From a checkpoint of a small transformer trained on Wikipedia: width 768, a variant of Muon for these matrices.
MLP neurons of a small language model. Each row is named by its layer, matrix (gate and up: input weights) and neuron, and shows model dimensions 592-719. Each number is 500 + 40 x the weight over its row's rms, rounded and kept within 0 to 999. Numbers have three digits each. A neuron's up and down rows have the sign that makes its largest values positive.
After each neuron's rows, "fires on" lists the tokens most often at its 100 highest values on Wikipedia text that the model never trained on. A number after a token or word is its count.

L5.gate843:510458558432551502423468549536503599566496532439510522515567522492451500531530523551552471468504488526516577469458476464479555434505472472549521494347434473471563517529514526519499504506508599455572448442441463599424457450450438525491463548490549534559531486460511513473519468396491556459508443529484470523543431542535511493511519565551511534506504532527569526481502517489435507480473
L5.up843:520436520486500427501548497481500518479464472445506527454477513449441476514534536523561519516537564530525543532486502463483587457490552556515452511496433471448497508532476492484487490539542562539539470484493466449491442539528484435469470514548475498466511450432481438537550477504495524504484431451481495508532435471513486452570552527525460507490579479525598494504518528521464535573546
fires on: "." 48, "," 33

L5.gate1099:533430515507550489461519447576533468475541485525486543497422519556491439543495564520510517514495491434470584435608412512434493447409562559530458522514542552449582448531531454446404565482499460512409491523548484509433549550477508480490542489552527446519475498533513453563520518480517503509497541503485515503514451479520544431497517505504464470464466529514537450494504431464372481536473
L5.up1099:503487539522501598522510525538483505513518532463414558503516467477448522548520602514444524458540486486484546501482528564533535434523524506532566481527494592503531440495480477514471531496473478528515472551490478484432484473515452488459497523532470492551501425401471507551482471472585507598514472510479516510497478434489477590519494492557443477489460512444463483511463447495515461556493
fires on: "′" 24, "–" 15, "°" 14, " |" 12, ":" 8, " −" 8

L5.gate2425:531465610489499471496469474533470505528512566534531514524475515474507474469508489450524455507502450499488564469477493460491515495529465496539457509510561555537448468480442518456481578501471452468491517539459492531519480519551469542442481472455459449545482470478408482529530503500492481515474487538499480507510490517487521556523553557475557534463540489495514598477484470500510462531451
L5.up2425:509505523466496488473449432452484520466538551471549475531482577544580537455500436447554439524490474531404493488532428524564518547505519514475589546564451404573479512534511504469437488452544504520496477519545463536426465510496455574542513414439491479502518466470485527537462479527510414525513492529525504555446444527529442505485492544467483518421530513540500491505528435510451470426479
fires on: "_" 17, "^" 13, "-" 13, " ^" 5, "rac" 4, " the" 4

L5.gate1828:477517453599611465477437513410512544490482500454514416517558456495449566556457463470466504573490515570487475556566500488472453511467502502495464473419475486427448492479509479524471455434500515519462484440389545534493526551536449488506434489557512522515532546493454521483531516419456501546522403431525453447517483502433514484579562551424483525433500491539443519539546448538412567514399
L5.up1828:509545475509483585414452536549510482489510474513416416485571548501370553510426627510500496514448490443506512453509557486453540475508544468524464520484490509521501456516500503509497427511509520543524454461473477435384460483501506551520564518483415489483534563523585458455482536530452479589454412473531502556528452492593428549453454496514495549465498527445554440537488491512481537474500
fires on: " |" 46, ";" 31, "|" 6, " (" 4, ":" 4

L5.gate1685:529472496395499459518516528490534482459564463512486441484530486535517469573408501484547481493473457490486477588500489494470464472541549500505547429476489508510494495486479467513519442476425477480538539419520472602437452401552504499450489489597507564511548505546523432558527441481484488472510527503524497529492487509520522430539558509529563499513527549536513538524506487550513467457485
L5.up1685:485482478500509493471476519502515499462568507454515473522525528452464483544532415500528456421586502496497499584442551425518478464563478509463434472543528590481517462531488550491435426498499547484505517481453440488535561539511532435428520504539495505506580458521478506531517508478537524577482499490496462474515428519442505482478460404495468544547450512547382500573490535476556427513528
fires on: " \"" 32, "-" 13, "." 7, "du" 6

L5.gate2184:477509526480509466492492501520476523499458508512497504554455513513578460482573564508543548454474477555529511535508560573456470520451531479526480385472542551435516490506565510434552491589421499435571538482472495500490486544497569516552516555477552587498478500489469560548441512523504575507465533534472436497517470467516605412511506530456470452520487535491564493489504516498497474440480
L5.up2184:534499516520486489452534500437542510494438458475471524502471463521530531466575437495487507486524572553522457570497464502517450454511542563483488411558521560564550532452551544545469549553476505503488422529520554510514469502508578457459526423494477528523521469510539498570483528496459564550436548508486448501507465481498580459568510465443560523498520520483500562490574541527531491464406
fires on: ";" 35, "-" 17, " from" 15, "|" 6, " Since" 4

L5.gate2244:523464510510544546460497458527457497499523487435487513470526458531544471493555505516505543467545517548540471595514501481502495433519493534444532505543484502497388465496578479449503433452586434532533508542508481520478565508448484569462529506574528448522535538491462520494474488446493550493564506527546473590501497548486579524464547484533438516390568518583493514537497499512524480548578
L5.up2244:523459508405494547559558506493539557520473472452498529499497484478433526525453481516517450467542537471552494493529448504504504556512436533485516516455538453429518462537507472525468491474474493489516487515601519386488496518544512558490448445515518492478498472494447495517504495465537502556533482506492530472473568529479579499529504463535525462479527461546495506471561582501519513485487
fires on: "|" 20, "th" 9, "s" 8, ";" 7, "," 6, " (" 6

L5.gate2513:476490570496505479491524496516481574491379553507516491550455420424574532501464534513567447548457473526522478552468540509525496507481501491513456532535529553460529530504437468469442486425515507511534532539455494545461577459562478539510407535491514470462553522467487523485458417444534568472471480480498510542498466516519478534525501482517462496503541470519504484436425487580515499472560
L5.up2513:510474495480529464432560504546520545491445460519463536493436483542476510527505537451509524540494459486508481538436555561527514560539523461463525578479543539473485558476512482499521554510489476457444484553519507517522508500601486549502550508478481499489469516494421466531558476526502509539468452538503501537489552469452542527463482514487486481509548544447605436466413523538498480468503
fires on: ";" 56, " |" 12, " the" 9, "'" 6

L5.gate616:523513516488489517534420499435413445528518477486546469475462467519500452527501437417490535458508457527459550440485533529582491489513520464446444549528596474535475499551421438545523542507552502547534541547422505544516486465460542452537556502557502523517526498477483514506512499552539548483490482558473460530566510492547526496428495437473516468532487498501415530503520461512488548473565
L5.up616:507560442503506537517438504471436523479508474506572412501457352517517514556480547540522508495527477458499521472499536487547534453502504432542516489496462496428455482462520407508517477540555525504504528543533522561461462537517510451541477514508490549500563506465514541512513486515525518569479506485457541536503515504534494541548503405500516441487492440549482466439494546511492501446461
fires on: " Li" 27, "-" 22, "li" 5

L5.gate1100:419489524486486442480479526558537527474474484484534512471532488420538506489454497550572433529449493480512511489535477499486511502541498493521484517504469485520500514544445535552375549427480486550541565503451535427489546448445545466515478451454552450556433467470447517620505523499539528558519508504461482442457563512551508523522457491506464490495528505427505488515502509449471478544530
L5.up1100:510465438567573523554476536523553474360513498470489519554498487487465534490540482494521481559490550475532587502399428563474491463489484490499394509561551507522557479520562461516460490504490535509509508487525522530438534447481417512490475512464456465500593584461501514475443519523543522536491545486518479481562449480449476527603459483452507478544462453454504486537478509492522471449570
fires on: ":" 57, "′" 26, "°" 10

L5.gate516:465434534552504566541527542581531537453518469531480531499534455467496444505512491551518476416473574514532494486565465497536501444424482414530606521547506480474493522530452486496552523478458557556492450473456394499442558521507483498417512526488523465519519451402499527520458460494487488476544490538490550442466497521517527538529515469437480501458450532522482522578535474449492500464512
L5.up516:523557496484494481506487505463552564524443494491540518490539489543436537404494550433462447420498542549549384479444503488508496530482500422594520487521551570463546581557514530542487506507588492512448535518551514561497524493422503502449510478467554461562484493518554472493476422482447498534526483488550530570502438487477536478450504475437492505485516518529542579416537475471494541489408
fires on: " |" 43, "|" 11, " (" 10, "." 5

L5.gate1524:554537534492491480497473496452453524457497564501454508477530513571510460486447480489520429479451548505528476502491455465518449506543423528454491584418438438509453536475447538435509488510470474488500472545496491467455443485491525484455513518520452453488425515451457462494505492492525472527486450425486551472544600532448536433487494519468522474502461420513490457471562521509493516461555
L5.up1524:514447491468522507533457525440452508526518486427538449455490508523537496578423554543502416472465564478479469485499553436495534545533528534541560491499462475538505548502470509524497523452482428460481478520455567487467572543487544506495461437470522435539443482509455589571570465462488482537485494524534533473497544527588471452480428501528524471558490545452505438490444561445480548467566
fires on: "," 22, " the" 17, " in" 15, " of" 10, " and" 7, " |" 7

L5.gate1183:508556510448423538484434440531500482473526521443444471518533547555513506468477487528573425443469514466470463511547539488501541537523519492602510395486468521524570477479503509485397538452515469475536487521526490450498515438488533516527483527491571470546512492518525512534498472492530511484455530453520554570573436475573512475495453545497539486529430522554562490461496475488561509449521
L5.up1183:558491493443432532491487492481457520474550508501495522527436523541527500517445544547453517501489445513492489573540517446485456363514493515527485483469477542495457451477540466493464444476497546489619510509475505479470518502458537537521465499507556517423530467511515497438504468570596487509461500426505542514474485445469470529471543583476480508511531491511514469448559480501512490472522
fires on: "," 43, " and" 12, " |" 10, " York" 4

L5.gate326:525511465621527584540444493524491530537528452478473486493474462441544517492567499546520525465515517479533459472478567462476465522521478470543504542593520491536423515487471602473517579487573453601557485524539512557543477504527459495545481462486505503481528492534547492546493435484469526519491395517597488479572557532442502479513481495557525560495450568555524559487503529449493437481438
L5.up326:515498426504501508529475506538472486487463459485543548504471485505502507518556548484540514404557529423562424481490532491488532489505490466542484448534453517410523471482466508459469512552527482556522443490499526538512480469468438502506404441509407536506490463523561454430520558459408488623480506483586530539507545531490533438472528514478533515492424611576483502500560581398486450476502
fires on: " |" 51, "-" 12, "," 8, "|" 7, " GBR" 4

L5.gate2465:442529516552505530469545449513452412460521481471523511483493403530446489542541489501516454519530523491508458537477511495490556530424494550477500547440519534498498551514565472566496480468466487464527544499579497494468477436570515450498525517600498519525569557458511460559521511467422423569518594498544509487535489543466498419415602496512508531456459507442448524529531512516451524483507
L5.up2465:430539476507511535491477461488472533536577459400538502451463561484503474532471484501443459481476526550546448541505495502519554510534461559515533538497608504511519549582473545482545545402441508480443521516550441500458418526489502422528485497495481471461536494450563519421496541548449500535418524523510511389485414454522490581489510432512561533472529459549546520449525529479467502452475
fires on: " g" 18, " \"" 13, "-" 13, "G" 12, " (" 10

L5.gate1935:514491562500543489546438489491509538529487505502576501531502536495531566482533479500517465538448438602483490448465461493403458477569580479512466459425510483500492477478484437502554504488458478513453534517448514510468494503552468459504542516482487508548510466458468480482451491462503456529483554557506463470497488476498537512460426465485563469458513553530497519461604472466490510519432
L5.up1935:547433499494449477496534508546426519542441440481542490482483550476563458462586542526525494475541484549582516471467444537462547451430544458494533521527505490550493488458554506497541481511488484525564488438490432487509532455509493471476512518523472473472432530476472455519427494520484463468548529551488495439474481491471479542476543519587493515519496559519488489538549484532534492592469
fires on: " (" 39, "\n" 13, "{" 5, " \"" 5, "^" 4, "$" 4

L5.gate1887:478554580475503527473481454537521458499539445364461456512521559504426434423517497527447472582481511535457482495476538484489524556536468514453529499468551512452509503441537453515447475526421483476458455537517453503418443488575509527528527470568512514434548466537438503516541561483477449521461510526526407568490536525419496479433469511576563500523391498513465503527477444456484468492482
L5.up1887:522511507529506429435502550499521489417488567496473530478580428473579445508496441431534530477541452545540470453454542510529488482530520535504505524487509529476540485460482484494518423454510518500503416491526510510525561524453552519490495480465471481413466535541468425518509525460485499496487445522521452546522465452529475473521499459454506492549467488424452479525469452526437547581509
fires on: "." 25, " km" 10, "{" 7, ")" 6, " Jordan" 5, "-" 4

L5.gate347:525492546488469533501511560522417528485447525438446526517501466497470558493527497452498539444514445519601515461454542541445523508538480510419542460510554492474517465540534496502570415471596475546520542450538503491517503444545532547564470485484470480420458514431505573477601472466526516512601511476436539464498604528566475495502559557523489408494486467480463499522500535469511512502416
L5.up347:500521544498524491526497541519543499549459572495455503506441481445552471456488534516506480466476415514521595510505493514487417473586472502512528508514549460524506516536497573494462501504503529452536491533493467446559470532503466513518536447409499549455475411547498482554476490429544507594467517448476516498496409505551427540558529557507404482508439465535438491582529501487537415473500
fires on: " on" 43, ":" 23, "On" 8, ";" 5, "″" 5

L5.gate252:506536489460378471520542471440531477524514457510522566506495491467508517496478483570476570539461495500573552482496559473467527540498500508493495484536483497490537506542525497554502519405518478531611470434488502546578465502541526544502543540522495435521607591537488543534521451527410509500488586557489545515495545532462490493554556500498521461478533482499494474524462499467521477487496
L5.up252:493489482513501554513466534488523552500488518543491492476514549494462465524522437517546489432481546471487474535536442468495522493501558474531409534473534497513502487513524510539604489517570446587516500551493419529446515570502498525549420500462467470476508518539585510539623547511527540466499516544477490509434473485517493479558546540448579471483414529499565512507519490506549561471468
fires on: "g" 23, "G" 23, " g" 9, " Or" 5

L5.gate647:480520527508485480466498494463537579561535468535456483487503514554467501505539395547487498518511443534430478534509507592481504462467415520488449523513496475506468564499524497499543548487550545483497541491479515506510547585547544486488492533559509566433470450449494489523528494446543465524489554615397454447531538514411469446499499474516548525511492466541445500501487516414491464529470
L5.up647:498538474547520520481491498448516497482442465524535525468520457560518449492502461536481501537519444518564458452538470475495477485544555465566520496529514581463471529462473528467519517451547484525514470490513506573492493498537504539582417505520478544584488534478507431484408500523456586564539514590571507559481408477502415498475440491498483523519498485498472537492440529491548503483522
fires on: "." 49, " |" 12, ";" 5

L5.gate1379:609493538519438517519546507524453496490470491477494510504495475467530453546556486528490506423502516430550532570574491498437487590551541520508478547515550428398521542518479537484492518513427453480472515532563513495489566481441573554469471470428509512500504498523521485557479496391519538465553528544461498511513509455496513433509486500514473500479482520531450513483550494469420540464507
L5.up1379:469539511594558415477523467459505572530549556557428507520477501598561466495507497473484452483465437519529492573454537435510491488475524490478535505531456524510525475509519556473628557539486449520477568550454479419481477487526553571516492478509499518477587490471493475461494452479502529515495467585444545497474511509556513536500520422447522466477493440420463555462563567494466518451412
fires on: "|" 18, ";" 14, " (" 9, "," 7, "th" 5, "–" 5

L5.gate23:529580522528498464495522473558531591516495474466545531517465514520471474536477564518564483503510541469526485482588529518504541467494487514498556526510486490491509559569500445538510426488473511502540512450508528524482471581427541549413564535511463487495514505515452538546447437496483546447486481484536534525425582525553582566469540504486522492487527505478484500465462502499482537498514
L5.up23:511504457511478456451552539499497581468448420431581536479499547471504448522582513548461485519500518526470463452441489512559497521523497521444502504466536495510548508483518449518481470457519577520481493467483493560447462496461519573492519579571427475559514441484526532521444511451475545454569480509462456423457455499467511529465562441438502523500489508529500526479490549454430509516488
fires on: "|" 25, " |" 20, " the" 7, ";" 6, "\n" 5, "-" 4

L5.gate1882:476454481474466495499561500509444551514503444581503494461464501487530493470507508501464462493421567564537527415460512587497487513522556428474472490579482434564530439470451531457473490497494516553551497461466463486477482522465479514546475514470440449529458504490484486473506503470549484433466478472505541455513504443502578491553515509548527545497506438537481536421537489471443478599489
L5.up1882:495444539416555509561556462528491492533509532480578515484539525489519547499457468524531523448507562604452493467543514552436483343499461471465513534572466473583499501566469513527445512470587505488505464502464539452491487524531436530513431474415494506433513505480450503493475537578520500471488553492509500474517509485474505472614489520543510482464516527463503498502478552478438561482519
fires on: " of" 19, "|" 16, " and" 11, " for" 8, "," 4

L5.gate2503:512516444484458511497563517506523468446470418473538513550529487417473486457551475454442553509493496486515470549504460414507530509568481590579457494591505522506460470447553572483511535484402522487442569530496503503479609479536506540447488557465450495561484483524525525456487475487501547435502475500574548554464505509507485452493458484547513443538545523517505428524526458521522523541572
L5.up2503:503526497523488473501562546558513464431481493440512477529569569485544452455501485527457489472526523554460530564531416487519560508479451512510533513498512481434466543468496578486499456520554462533450520549524459409558613463504524497458466490443524512554502518487468462581511467479576496453481458511509455489461542465511548494460569509519537481531509510481528504500532472505460530519490
fires on: "|" 36, " |" 8, ";" 7, "–" 7, "," 4, "\n" 4

L5.gate1369:533433511448462494554560606496481533564436510479458472516427515570499521498458493571509462498511498537544497489509484500500543505452517518510509523494522536603447503451464534461495432475503495439492446466426539404456506513433479525445411557556462511487483526516501493392548522484564502412422528504506453557578590480530467485473546491480477528592495436518508541492605527513471520443394
L5.up1369:484510541574468545430526521505472537480482562465453550547443573434601503419490544486468516520464540483507514475526473514499483519517486501550558498563482481577626505505530530447503507459427557494543433466501492444573528484460526403455432521440542495540559505501527522561501578477480493520528547519471493487492539582541494428453517454453521533432434556522545529536552529479407461574552
fires on: "," 31, " and" 22, " was" 16

L5.gate1209:546506495522515491476447476530491485508553478503510551579437492441452539505524487471461557561391473479446508451531442392541445485509489529520477487468522449445462468504480515485526528589538526519494524462434597503387469534485515549458486529510513453569503485483517484504515483488475517465504451499554550537509543518604494469549503490493514588454498526492534533546519507572441485494438
L5.up1209:459524456501495524520573479504451457502531526497487462497509492559506517521493539441499435513491491497447547479554428551471449501501471615481479476425509495509402513474544538473513524427465561532510493569494478554519498515505478537504478511518478602506497505568520520569485460497496488462556487473456484480531453425546477475430504598483508507461516559468555434521518531412500490489545
fires on: ")" 28, "–" 14, " –" 13, " |" 10

L5.gate883:562465524489491479537457417592404469572484520519439420577503511454483459493535566516558513475514438504547467506425461473520492468524547464501420553565538474478463492516520504491369523471528467486519570540549518504451575435456470331584505526512500460495549468469557495542523504515427512496486508500535464497513446455477520494417534463590491496470488501527507479505501476491521484501516
L5.up883:443460601528495501496492495486524482554458478522541510532524511506571485382549500533453428562532525462576495498471509466498554516464458443494475473516533477597492473471562538427532516460456519565475456505464410509451537504439545518455500571466482455496485463487521491596484519490518511548459562508551480535441455567524571432524439511526451489460564510532503498459469529559543463500481
fires on: "," 31, " are" 12, " were" 7, " was" 6, " is" 6

L5.gate1235:515478531478495454525453410465490508505556519513539489537561482473517340576533522476523488425522547538510484456454470532569527499501479462472510485519476540516522495545486499500493487490506449543509505484432495489498496514503405527522400530459478538483459588495569473500531513527424543542529524482488396483545487526500566546499514525536556505477472483479471483551530560480465624467478
L5.up1235:527516475562485506489428471533490494501528441497478471478490492439486458495611482497544538478461493544471486484484489562563534559548481534560499505524577462526511493510509532475467497506546469474554501512487492528538480503474530513446480481431462446531512478418485511564513485502405580531556483517489473491437591454388530582601499546515499490502442517471464451470454508502519533401508
fires on: ";" 22, "." 15, "\n\n" 14, " |" 11, "–" 10, "-" 7

L5.gate1006:504478468511514546569464438482488578512505441461515490494525461486510559525532499531503486466498461545542569416447506500504529471496570451501465488443476470508492514525532481534511494495500524567461513545468532563446511510570596522438485506555451568465509476548496506534567503518485432642521466482545562539480479514456516533483532509464465529522456499460537521545517489601545535456469
L5.up1006:495469511438522502447449430503450576507446546505487477517439466527498528501518477567490518514435542543574471538561566548515444551464569417512412429529447549539457512509487497525484487548525504500497424490417548568464471454455541509551496475496500442514468494450476508486492534444486451580466438464493488553565460489495561468539532484464524473512417461499461588479479469551516423435462
fires on: ":" 25, " the" 17, "," 17, " |" 11, "-" 8, " of" 7

L5.gate2053:468506565493506502527499519526457491479567442519509503480556444495567468537572511533515571495501466606456545525484452506521471512486506474416500479472470483485459524514518459571552497513482475520533510482452496545504496490527507457481496553503499550440511505513503539394509527451466502521511478484452520496579503467457535406469483490535494545532496536449494473513517503439584485434480
L5.up2053:389447425524517500483477482502513522451475501594483445485508486398462495537526496490468511467470468552493478422461438466546514525423493450510515431487492520496424431500569494507398493536474549534503535560471517473501550490556565487527565461513439534476567518516539526498471505431451452553492530562470515539572522498556575425509491470462520540456508528476559482530488490448555488458505
fires on: "-" 65, "–" 17, " US" 5

L5.gate1484:539508561501518512554512433441511596487532487493550482495535505462470488512576530552497449529459528547538526579469555576549470543430481456498472501458485514561461465450532513433501511501539554427567562480517454497487509490471482486500482534446456491499566605523552506457537497478517519518494473495498411534514519502480479453494548532436523540499554530526564530438452486491512497502509
L5.up1484:482426494494438524437518504564579462475422524518563485536518497474452460560495439473567513482464472547531481448438522519461533463460508469531493513479448528492487449490551553465485428479508509464552557491564429462481478466521549483437510534444448475541551561483584431544498489551497533560472451536460510531510512507526465454531479470514429544549528487414597485474445553487508535476495
fires on: " and" 33, " |" 16, ";" 8, "," 6, "\n\n" 6, " 978" 4

L5.gate531:484525433448521451472495490440457559475474508516458527522502550556535471490504476494465602471511464488524467501535451469501521488498483478507449468521475459493530568477447478490446457431435507508526450514499464581477558584514498486496544522483521426477517507510480585484580481536540506461557531413540551538544437490518600479513513494444492506511511546513447449514500459498499481482478
L5.up531:545565564500544411457481498572505463435412478497499533505387496484552473512488478489498501494495514511475503506516518464503543488518528537443520503565535513565496494465517520438450432545476541418482484460583533483505499508531554529467495464519496505526454478565532502582480486537506544485599511464466482498494497451446541492530505461565540414514406478518522387499486468543541545506504
fires on: "|" 23, "-" 19, "–" 7, ";" 6, "th" 6, " |" 4

L5.gate217:439520499508530497553560516440535522495514503534493525475512463531502492465489505412532461507559510475482465536444507536532489533554581449439528454488486525449464485454541515516508524493507478515394480446472463461465581497533578508528465484528464584446537528520472514608440484448576529497534459468446533488483484463556562517533511485474531471554494496428467462510514517484490532535487
L5.up217:511492481522469461426483516517562475512480491510413431512480536508540542504438579537479567481464532436561441531505450538493550492534539450522540436486473444530484491442459514555461504496502443532478533482514485454508510575536493488519461496499564591475483497458559551497528439541562397537548467520483491467489549540551477513465536411525477584507494483530506507555506530528542561491563
fires on: " in" 40, " on" 9, ":" 6, " and" 5

L5.gate2496:485551527500486500474516491477540501494459474562442464530517541502534533493471512411528526466462496501528475543488433546508549497562502488511471483457507492570509596543482477519534529495507408518469524539460489528597506491476501527514506513596512531522549487520534519512464500518468457560565518520510515464530510499456481486548440556549506455446486441456411486409442467467490508482534
L5.up2496:475411465471520536526453555470432546543490445477518518503498487512473473510472427482585540523537493581467484534531439522478465588570525497493557386496562519526408508535504495461555539505448542506528550560543523455433579511486438477478508498539496491450509478553554495525538450505473543554549544476501442436574521464499512502462486555455553518605522528450466481497495468571499490483510
fires on: " at" 14, " by" 13, " as" 10, " that" 8, " when" 4, ":" 4

L5.gate2035:488531526506513478549508476445570520542483541471494477414479470497509505459490431496506459487457537510488518543473479572442486512502506471457455555493568538529449458469515504506493579564440528508440522603406484563594493478490508458506408529523457534479426465538511401470548457485590528496508474479487444492505429440531544458546448557472499481476545517452475514483493459498453494427504
L5.up2035:505526529455526465497374515484517505516459551503498452440464516512541463467476478521477481470522487455488481474493499528479508480507514484499531564558440554552487480518409472477481572480518430534469449504441614559501463466498544472489511564458537468474539540505452501536437527538524490507596545439471485484455475475574456483484468519472536537464546459479507548456573517508501510511529
fires on: " " 37, "^" 9, " ^" 5

L5.gate1130:488477586491470521533544531561495452482530453466550537511550463474518518428522520476458485494475524517462503492509507478527509436549528487438518457498460537477489557450504451546409451470561528483478584522446483500483475478462433531480444473563497500473502592496530483460486465537497512455571489498558411459527498559487475477546465513421516499513442484532507476570570529496403530570440
L5.up1130:471477521499528522530572573506472533550467490471517479485473430467515490523518461473563494459521547556483502470564465523511458621521468474462482512518513496536468530495531575509484515488524548562520483519515497496567517508557543493504589528499505504538501522522581539448423528553539415565465476461480532490537460627438513443470472460504474526547508507519554524566494490456475546460490
fires on: " and" 48, " (" 20, "mi" 6, "-" 6, "\n\n" 6

L5.gate2532:470516490550563558476462467503481590571462519551493516535542502549511478491428497502506474531491487571507462496485444504512541506535417489502559523561537525581498475472504522538444503471487531518541483530533509503533491451525451422454505527511532490495498440494528513510456472428449469493565453531488510544528495454481535551451497423555487578465459491500565491440547540479431523442423
L5.up2532:450568534496502566467492469495556509462596541453499493501546432508516532538488512419504523504488512434430516528487504474547483543460579501490488540465599461466475493526527538512518547466399515543437573559538503535550542541505498484478473558476583454471486427488484471486491594466484415521520491462549465507479502534593436551466568491462564492470453503528495526464468554475449448517507
fires on: " \"" 81, "-" 9

L5.gate950:541509485493484479473575570524476465414493475445468465522522509542482476461495545378556549487501467587467479527464535394512495456519557444465476512479587463466461522540485466510541520566517494477507462544536458578540507415357483599518432479556498516479442505521514498480510421527541554551506422560452544505503524504521481456594442529456500531488522409539496494439484484467567450531430
L5.up950:558465460467447480556570516556425414538448437454453434419574499593501506534431494414489579529521505515493523557486440465528514491564437525524468475493468412459465552460513525495588462516462586502495475445505482494492552465420493517442478468541531472489483502528536445464514562442474526544484471547430508518569435516554500527550579551512515531492448478443434566447482575486549472492503
fires on: ":" 52, "′" 33, "°" 7

L5.gate914:509511512504494523507409454566529512522491451492525509508502492562529519478568444494440532479525544519592526532515558482471538492470483573495501553441588481546481564567494498486421468484542515468469553554517474484511515455511524474522476491553562478505586537482489518476488495535456527486547450545526440467509509539516534532490541456525544464520483429459472551529507500507557517505487
L5.up914:530468508484532534427416463462459504464620475500515525514525464467519511550523407529502460478483465442533498440454425514493444550448495509439475457533444399385611470496512510454516496470532489487522475530518491499470540513489477510537511461495523498499524501543511473537493488522457505464513432546560556416376535526533570465548521488505572510462507539484459470482538540517471442470529
fires on: ")" 18, "=" 17, "-" 17, " |" 8, "\"" 7, " (" 5

L5.gate1244:512501513521418515529481445465468472443513483494525497456493511505492520456544452558486486431553536565466493474566507528397482470548452541533448477580508457587542516452537547492442550452548496520527474444495453457448566498474450472556488424527464556428487532511529460380535439495655556453528471475468467494475489489556458563459456504485544566501521486550455559406467571535558456487482
L5.up1244:547503483548541439484465415484568478526542468513509517463447575538461509438522498537475497445514498546517399524545512540444519472507444530547493424483468480479525505434580537506479516555528517511464487503429514496529514507477476453518481426496580453431507533494500559516497441503564526479439483496509475555556516537555437483433481503496569582449510430523501540456490533511493519578561
fires on: " and" 20, "," 16, " by" 9, " while" 7, " before" 5

L5.gate399:540485534541479542475510481489432501613527483436509551512541549551467457519599474533528467428517513532538561494573565545547509523549547406395426520434453519479476444492483478479591507500529451508510485479448497513493513449531447573460528483501521492470469488492463477455515441544492456535447458461522506523483444548470550480529561452520471498515359472502487544526495443536491493514467
L5.up399:506472545541458449427503485512569428487476503537543470433479517523388483500505482428566507534518549523547527522522491449464487523546455506443483480463513583478446467504520530502474424491455508575506541474494510484487531488522407530500527504461545476568510581442492505500414467512517472586560416550539550432482438434542498492507533476553463525430480605508588504535536502466401480510524
fires on: " |" 77, ";" 8, "." 4

L5.gate1261:434539511531541485472578476458488428504454572487456444509553488513515474533422514520478496488411439524505512461478515516498519463457458511566407469441489551535546569479494454533484478460490512480433453503476488454473489470490489511467509507534439518486463553569541526474432550500536420577558453511455511528499490522447567438465522518483510497517492479529469578532483479505453575466519
L5.up1261:450481500547488501494535509538490474520550485463561463451516512493449405501459565446486434513507535495599431484522584513536564496469520468457474526437505576546477442490428514569510511492435447464473482421446375565449515430551472469499457570532488482496511537447536480602485513527508522479584454564499554518472465495521551492466470569532542489508502545513518497429523461491505539505500
fires on: " |" 58, "," 24, "." 5

L5.gate1905:555488546500509505438465549542505502473522503410519455558534470469509496563485546572500499471431538530527508583525563459454505501437502503465437523471417505455505517580523524506510486525520546555493566576485461519468476452468461505487479427501544545482483506553558481491467475517535526480493497530460437513527472561487470495428477492439488521504419440549494481518530428503503512474458
L5.up1905:558494576442530607465522552568445537413525471477493449397531431437502542513524533555448529577442506515551553428496457462485499485495488476518525502448468494451496502514568466527485460496597528559487509517529475475439476413479494481535416489472474465475434525477455482530497540441441536510465462544528501467624521487558513490491462453530526522502416450459505532480496489496430524481527
fires on: "," 29, " |" 29, ":" 19

L5.gate244:558494533560466506486548510535492547546542497585532466504516474471529493448500531535525530547445524455564557403573488492556498425478521441547415514570473534555521457461539493478504497497454479498536549468485484467528513446511505496497463485527529535521446396445442507546583516516502502454561452455498462440399498488560541482509572489484530539494545533514481505455520528516430492513497
L5.up244:432496546513484439511528511546542452491434499518512537509491549502553566519544508423426491485414465485479493524518449434502528412486438484475458532520482508532608517448584496527519533518453471485425529457470486561482493482465521499549528557460509489487486542466611489494449573525590484512493466502487520467531519539488554481426512492509518479538442576483495542459561515529522503544520
fires on: "," 25, "s" 14, " comp" 10, "oms" 6, " with" 6, " is" 5

L5.gate730:507461521464506469513517539527472476414519527478466511510472547487480518494429510532522494488466560516559470467492536549483473553558444547482558528469489497471427478464486536504515525551453531392479457495504495448558500444482497593522465469535453451543553492500451524458515503507500436472580461459521625464495509505507447496512496453442459529573573521490451486512489537429515489463523
L5.up730:463481571479570502587455446457571522445488524480412466503581450504455475524466453559509500484465526533533494535505501455450486481467472504514493474523406501463475459441512414620542509508510530490570450533436535498459526491533505490478450474495417481505512463480494474490469511501464464542552565473466495504481512491504464511461495545493532572500476476543472512503400476485589535460515
fires on: "," 36, " and" 17, "." 9, " ." 6, " |" 5